config.yaml
num_hidden_layers: 14
hidden_size: 640
num_attention_heads: 10
num_key_value_heads: 10
head_dim: 64
intermediate_size: 1728
vocab_size: 8192
hidden_act: "swiglu"
norm: "rmsnorm"
norm_place: "pre"
norm_eps: 1e-05
positions: "rope"
rope_theta: 6140.0
rope_fraction: 1.0
qk_norm: true
attn_scale: 0.125
bias: "none"
tie_word_embeddings: false
parallel_block: false
init: "uniform"
init_std_qkv: 0.0191
init_std_o: 0.0
init_std_up: 0.0191
init_std_down: 0.0
optimizer: "muon_variant"
learning_rate: 0.0022
beta1: 0.95
weight_decay: 0.11
lr_head: 0.00546
max_grad_norm: 2.0
warmup_steps: 0
schedule: "wsd"
decay_fraction: 0.699
decay_shape: "linear"
final_lr_fraction: 0.0
batch_tokens: 131072
max_seq_len: 2048
doc_mask: false
train_tokens: 902600000
max_steps: 6887
dataset: "wikipedia_en"
MLP neurons of a small language model. Each row is named by its layer, matrix (gate and up: input weights) and neuron, and shows model dimensions 464-527. Each number is 200 + 30 x the weight over its row's rms, rounded and kept within 0 to 999. A neuron's up and down rows have the sign that makes its largest values positive.
After each neuron's rows, "fires on" lists the tokens most often at its 100 highest values on Wikipedia text that the model never trained on.

L8.gate1581,170,204,193,192,152,139,187,191,177,222,161,208,167,180,291,218,188,171,204,222,198,286,204,224,189,155,193,162,198,175,196,232,172,178,169,194,215,218,240,181,244,204,240,140,225,211,234,219,208,233,240,215,149,188,230,173,175,184,176,234,209,271,181,190
L8.up1581,179,181,228,218,212,204,218,140,296,176,177,206,204,196,204,175,205,189,223,219,180,290,196,161,141,187,205,211,218,161,201,187,210,223,224,225,210,220,164,201,190,220,202,200,199,240,245,216,197,198,178,183,210,230,235,224,194,228,227,192,241,195,212,245
fires on: ",", " of", " the", " that"

L7.gate177,214,228,215,209,211,184,214,160,198,179,201,227,174,230,121,185,144,175,223,209,171,223,198,206,180,141,223,198,193,231,148,146,187,255,205,179,208,191,179,264,214,253,171,213,206,192,189,211,233,190,231,224,197,185,207,243,209,175,237,247,242,206,197,191
L7.up177,149,217,177,152,123,166,203,198,203,193,205,131,213,189,205,204,221,164,240,205,165,223,189,209,222,190,219,186,220,199,137,197,197,178,205,165,161,215,222,166,243,220,216,199,151,220,242,179,151,201,209,235,194,197,222,235,197,236,175,194,180,235,181,166
fires on: "6", "4", "5", "0", "9", "8"

L8.gate1556,167,170,218,215,172,192,196,169,211,215,203,175,198,225,278,157,216,210,142,227,205,214,208,247,212,139,196,211,174,215,255,218,231,222,167,226,247,176,196,200,198,189,251,131,183,220,222,220,178,197,214,227,147,173,214,213,216,183,233,205,186,250,154,205
L8.up1556,166,200,218,202,191,226,227,260,216,203,196,211,219,232,202,213,203,180,168,193,180,234,157,246,203,188,229,194,219,221,197,210,205,252,151,223,197,282,209,210,212,213,211,265,166,199,204,162,167,122,222,238,225,160,256,215,162,203,217,159,150,208,244,229
fires on: "don", "y", " for", " by", " that", " of"

L8.gate1278,164,203,193,177,258,192,153,229,194,205,195,197,165,204,236,214,209,201,183,187,210,148,168,194,201,169,164,200,195,201,155,190,221,212,203,194,181,212,154,221,247,203,217,218,232,195,251,229,175,186,200,182,218,183,221,197,226,189,206,201,167,242,178,184
L8.up1278,240,204,181,195,223,218,166,175,197,237,173,216,258,197,226,177,183,236,243,195,217,200,201,242,177,200,137,195,153,284,185,226,184,179,241,201,184,199,218,199,204,178,210,228,148,194,194,171,218,182,175,190,173,189,185,214,206,155,186,222,213,195,208,201
fires on: ",", "7", "4"

L7.gate887,187,168,159,210,195,189,165,216,211,225,194,241,241,238,177,240,180,184,165,186,177,217,192,189,199,178,211,191,216,235,144,193,212,211,193,184,124,219,192,252,264,224,226,175,237,216,209,195,181,192,226,208,208,216,178,170,191,171,157,186,150,204,171,192
L7.up887,222,187,211,195,147,240,214,183,236,202,204,144,227,190,218,243,202,177,222,199,220,229,220,248,192,170,195,176,189,243,136,153,205,192,212,267,167,213,243,153,184,182,206,182,153,210,216,163,166,151,247,171,206,201,180,200,198,184,223,213,229,168,175,196
fires on: "1", "2", "0", "4", "6", "3"

L8.gate304,154,179,220,177,241,220,206,257,253,180,199,250,217,205,190,219,187,188,238,208,245,180,207,202,131,167,119,189,195,207,212,223,197,144,178,194,216,224,197,209,149,223,220,179,244,196,224,177,234,165,220,282,193,178,194,202,144,224,194,214,204,180,215,195
L8.up304,200,214,193,244,236,168,179,163,213,253,227,175,191,215,208,223,231,236,207,194,199,115,215,209,179,141,211,187,222,184,249,177,187,196,239,169,202,216,207,153,169,152,189,242,150,251,210,201,260,237,199,196,215,216,132,194,197,252,141,253,188,254,202,235
fires on: " ", "1"

L8.gate193,200,228,206,161,241,172,240,206,164,196,235,213,173,169,197,186,165,217,220,182,208,193,207,206,207,189,193,216,197,177,207,192,144,204,209,197,189,169,174,199,179,161,214,194,140,225,218,285,145,211,199,185,182,219,140,188,175,229,165,212,224,196,203,179
L8.up193,201,171,170,182,174,189,200,181,197,201,261,216,192,247,201,206,153,216,135,186,98,189,199,161,214,175,222,204,187,177,208,251,222,171,168,201,202,211,228,168,221,208,185,206,232,132,156,221,208,194,177,191,226,209,169,222,244,186,159,181,166,224,229,213
fires on: " and", ",", " ("

L7.gate155,189,161,203,183,197,209,198,234,227,218,252,180,179,182,185,228,257,175,213,212,187,170,164,189,216,188,208,189,196,215,218,212,244,213,235,194,141,204,143,213,170,187,205,187,243,209,205,199,159,211,247,235,153,202,199,197,139,234,174,189,219,206,209,227
L7.up155,231,215,186,172,204,245,206,198,171,257,171,227,199,171,226,162,220,210,240,145,168,197,169,167,199,233,234,122,291,196,197,204,215,213,160,174,204,229,192,210,207,207,184,234,113,180,189,222,219,162,149,194,183,162,230,214,227,187,198,263,203,223,230,157
fires on: " (", ",", " ", " ="

L8.gate1496,216,220,175,185,224,215,245,212,149,188,203,197,152,178,240,230,228,144,155,233,182,201,210,229,192,166,240,202,215,204,156,227,193,170,226,209,157,259,202,174,221,153,221,182,186,138,224,205,188,179,181,140,215,181,163,170,213,236,174,189,188,199,245,149
L8.up1496,202,223,186,205,233,235,236,156,182,230,194,217,175,178,246,188,183,220,213,213,112,207,191,231,230,239,202,164,214,209,161,265,178,157,199,202,195,226,189,207,197,204,156,209,180,177,175,203,216,222,166,156,195,136,152,236,160,163,188,201,180,217,264,216
fires on: ",", "\","

L7.gate1106,159,228,214,185,205,163,200,172,173,217,179,195,180,192,188,147,221,213,191,210,221,187,207,204,209,211,151,184,215,202,184,204,191,264,179,241,260,192,174,192,184,211,203,186,179,236,214,221,187,207,217,173,182,200,241,228,215,238,185,179,195,228,237,242
L7.up1106,176,215,205,234,153,169,175,220,157,162,194,177,170,200,165,237,255,255,176,204,187,233,166,198,222,206,216,218,214,206,243,197,225,210,236,145,187,168,160,203,236,204,155,170,201,203,238,212,171,219,188,184,201,207,232,247,208,205,171,194,197,181,270,225
fires on: "\n", "=="

L7.gate1125,231,225,236,214,167,211,212,174,166,202,218,164,163,190,193,198,205,210,244,243,186,204,185,211,154,196,226,170,195,179,172,207,250,220,188,216,262,210,229,178,219,209,198,152,160,236,238,251,184,212,183,213,190,260,172,200,212,196,175,187,165,225,227,193
L7.up1125,159,176,208,205,191,171,192,220,223,215,174,159,207,198,165,232,214,209,215,204,212,223,264,188,233,177,247,247,233,198,213,171,235,214,153,214,205,164,148,220,171,178,199,147,229,220,175,196,241,198,251,178,168,214,217,221,195,261,184,188,251,199,214,178
fires on: "\n", ".", "na"

L2.gate1664,234,224,199,217,231,224,206,224,232,177,256,215,163,249,171,168,146,201,180,239,123,175,223,216,202,214,157,184,228,201,221,245,172,220,194,222,186,188,175,198,178,204,150,199,167,270,234,199,212,237,184,202,154,222,184,185,185,179,208,195,232,213,241,252
L2.up1664,194,200,224,178,273,170,218,157,182,159,236,211,187,151,180,132,172,230,220,253,197,197,175,181,219,192,199,197,206,164,204,187,162,181,204,195,179,166,166,206,215,154,221,228,210,214,207,181,185,167,224,206,190,198,187,152,188,228,175,204,244,198,238,220
fires on: "ly", " as", "s", "ing", " subsequently"

L2.gate809,217,214,178,167,166,155,193,193,160,170,261,200,149,205,258,196,209,209,160,119,173,215,215,211,190,204,175,187,185,159,164,221,191,160,203,217,231,239,246,173,206,211,182,145,215,229,169,186,233,210,171,256,209,132,215,205,178,208,192,125,208,175,173,163
L2.up809,194,216,231,196,159,217,224,183,165,238,205,215,153,195,220,248,208,236,240,176,175,208,170,172,169,229,178,163,224,177,211,222,169,191,202,199,195,278,172,156,152,138,153,113,189,196,206,238,264,175,197,236,231,147,253,201,158,192,205,252,196,224,154,161
fires on: "mo", "m", "M", " Sab", "le"

L2.gate423,219,199,196,235,150,190,186,185,285,190,223,219,189,222,232,187,184,130,249,185,205,193,238,211,229,219,217,274,227,184,234,219,272,185,155,178,183,210,155,183,200,245,174,212,320,238,134,232,223,240,192,235,141,188,201,184,249,159,242,209,217,228,176,188
L2.up423,194,209,153,212,146,150,268,199,181,231,248,167,162,204,197,214,203,169,251,157,198,186,251,249,209,176,184,202,210,201,193,241,196,199,163,171,246,177,193,185,154,215,190,200,228,201,205,157,180,169,162,222,189,220,238,222,182,263,204,257,238,206,179,168
fires on: "t", " coach", "un", "port", "u", "in"

L2.gate1158,161,211,231,198,200,203,210,184,254,217,233,204,191,206,249,174,187,256,194,197,168,201,216,216,213,224,202,208,206,185,182,193,156,241,184,208,200,209,252,215,134,175,185,193,237,248,237,175,220,209,187,157,209,218,234,221,170,212,198,133,199,215,176,188
L2.up1158,205,236,214,221,228,217,205,220,220,177,188,205,202,181,197,244,200,252,175,185,190,221,218,226,149,214,220,159,126,228,165,171,192,219,232,228,241,224,204,232,193,219,172,133,212,201,203,195,209,196,180,205,225,162,233,223,177,203,239,192,205,190,198,243
fires on: "M", " Mo", " Mor", "gi", "mo", " M"

L2.gate1391,198,199,249,216,284,191,215,206,175,217,195,213,157,194,226,176,199,193,200,246,147,231,192,201,191,176,207,173,240,209,188,207,213,188,157,175,222,221,157,167,183,182,185,248,187,184,233,208,120,197,216,185,190,218,217,198,160,206,180,180,230,208,206,150
L2.up1391,200,172,203,191,220,201,212,185,196,141,194,155,205,164,209,170,194,173,200,226,212,181,181,206,180,165,190,267,205,148,208,189,227,196,227,208,161,235,223,210,197,134,222,221,200,242,246,214,228,177,191,185,171,190,261,167,193,182,187,233,235,192,217,230
fires on: "s", "es"

L8.gate1019,143,189,150,236,188,203,229,236,265,122,198,172,180,230,209,214,256,197,230,228,199,240,156,195,181,171,164,207,208,214,258,210,192,160,175,190,235,190,186,205,160,212,162,175,163,210,202,211,191,153,221,197,130,167,168,209,200,217,264,187,189,238,175,151
L8.up1019,168,199,249,191,173,159,196,200,211,151,193,141,175,241,200,201,250,234,243,229,191,247,162,226,140,180,226,265,209,197,219,237,180,206,214,225,147,217,232,207,237,172,144,203,126,172,232,193,222,177,214,231,169,183,238,241,207,214,241,160,159,194,167,189
fires on: " at", " of", ":", " in", " =", " for"

L2.gate1355,178,163,172,236,224,217,282,154,231,228,206,222,219,233,206,221,233,206,241,251,234,231,155,180,189,150,160,178,216,241,250,201,292,167,163,184,210,211,240,174,204,204,253,186,254,226,180,190,210,235,255,224,204,206,243,212,215,183,224,213,203,245,170,165
L2.up1355,194,180,210,199,283,180,253,197,182,190,246,219,214,213,199,152,215,233,211,186,216,220,199,204,230,212,269,157,208,228,158,232,205,194,227,214,196,188,175,167,213,161,196,186,231,176,248,175,194,223,202,175,217,216,243,195,203,226,228,211,179,214,192,226
fires on: " January", " where", " which", " more", " how", "ing"

L7.gate1719,200,223,136,223,226,184,201,152,217,178,181,178,182,171,151,191,215,210,194,214,203,218,223,184,248,184,245,209,226,262,237,219,242,193,173,192,247,202,225,176,261,216,219,212,210,153,213,270,172,185,178,207,147,195,198,204,178,201,223,202,221,190,183,199
L7.up1719,154,186,171,149,227,197,181,162,225,213,271,221,283,195,211,301,224,200,222,215,167,168,194,239,197,242,228,230,186,215,216,220,206,117,206,221,210,211,190,220,166,225,163,211,155,206,139,171,139,221,215,206,208,247,193,206,194,170,198,209,155,189,212,179
fires on: " of", "-", " \"", "'", ".", " the"

L2.gate989,181,249,221,197,178,194,223,166,236,201,153,226,203,199,242,252,208,209,201,198,231,179,169,208,162,176,205,186,205,239,233,182,222,160,200,270,220,220,172,233,228,208,148,194,193,127,231,207,167,230,257,198,148,163,241,179,174,185,207,169,238,243,174,252
L2.up989,176,243,179,236,249,227,199,165,218,234,172,217,250,226,185,236,234,180,195,233,258,182,235,190,212,197,272,175,196,164,187,237,207,125,183,259,223,199,187,179,201,237,162,204,230,253,192,176,181,245,219,230,183,231,203,207,201,219,200,227,238,217,167,185
fires on: " of", "'", "ing", "-", "er", "’"

L2.gate1246,261,210,179,198,175,208,164,196,188,170,151,206,223,221,211,189,153,154,192,196,189,214,199,146,201,190,264,206,180,224,221,189,222,170,199,198,212,257,151,137,187,212,171,140,175,190,171,216,172,171,184,214,185,237,173,192,185,218,185,228,236,182,166,209
L2.up1246,189,165,161,203,194,217,230,189,151,203,150,208,193,215,206,184,203,241,264,220,158,196,255,259,229,206,239,161,160,185,284,197,206,191,153,196,218,210,188,214,161,170,151,120,255,186,219,195,207,199,174,205,203,160,140,229,158,243,159,227,218,189,207,152
fires on: "t", " top", "me", " Hot", "in"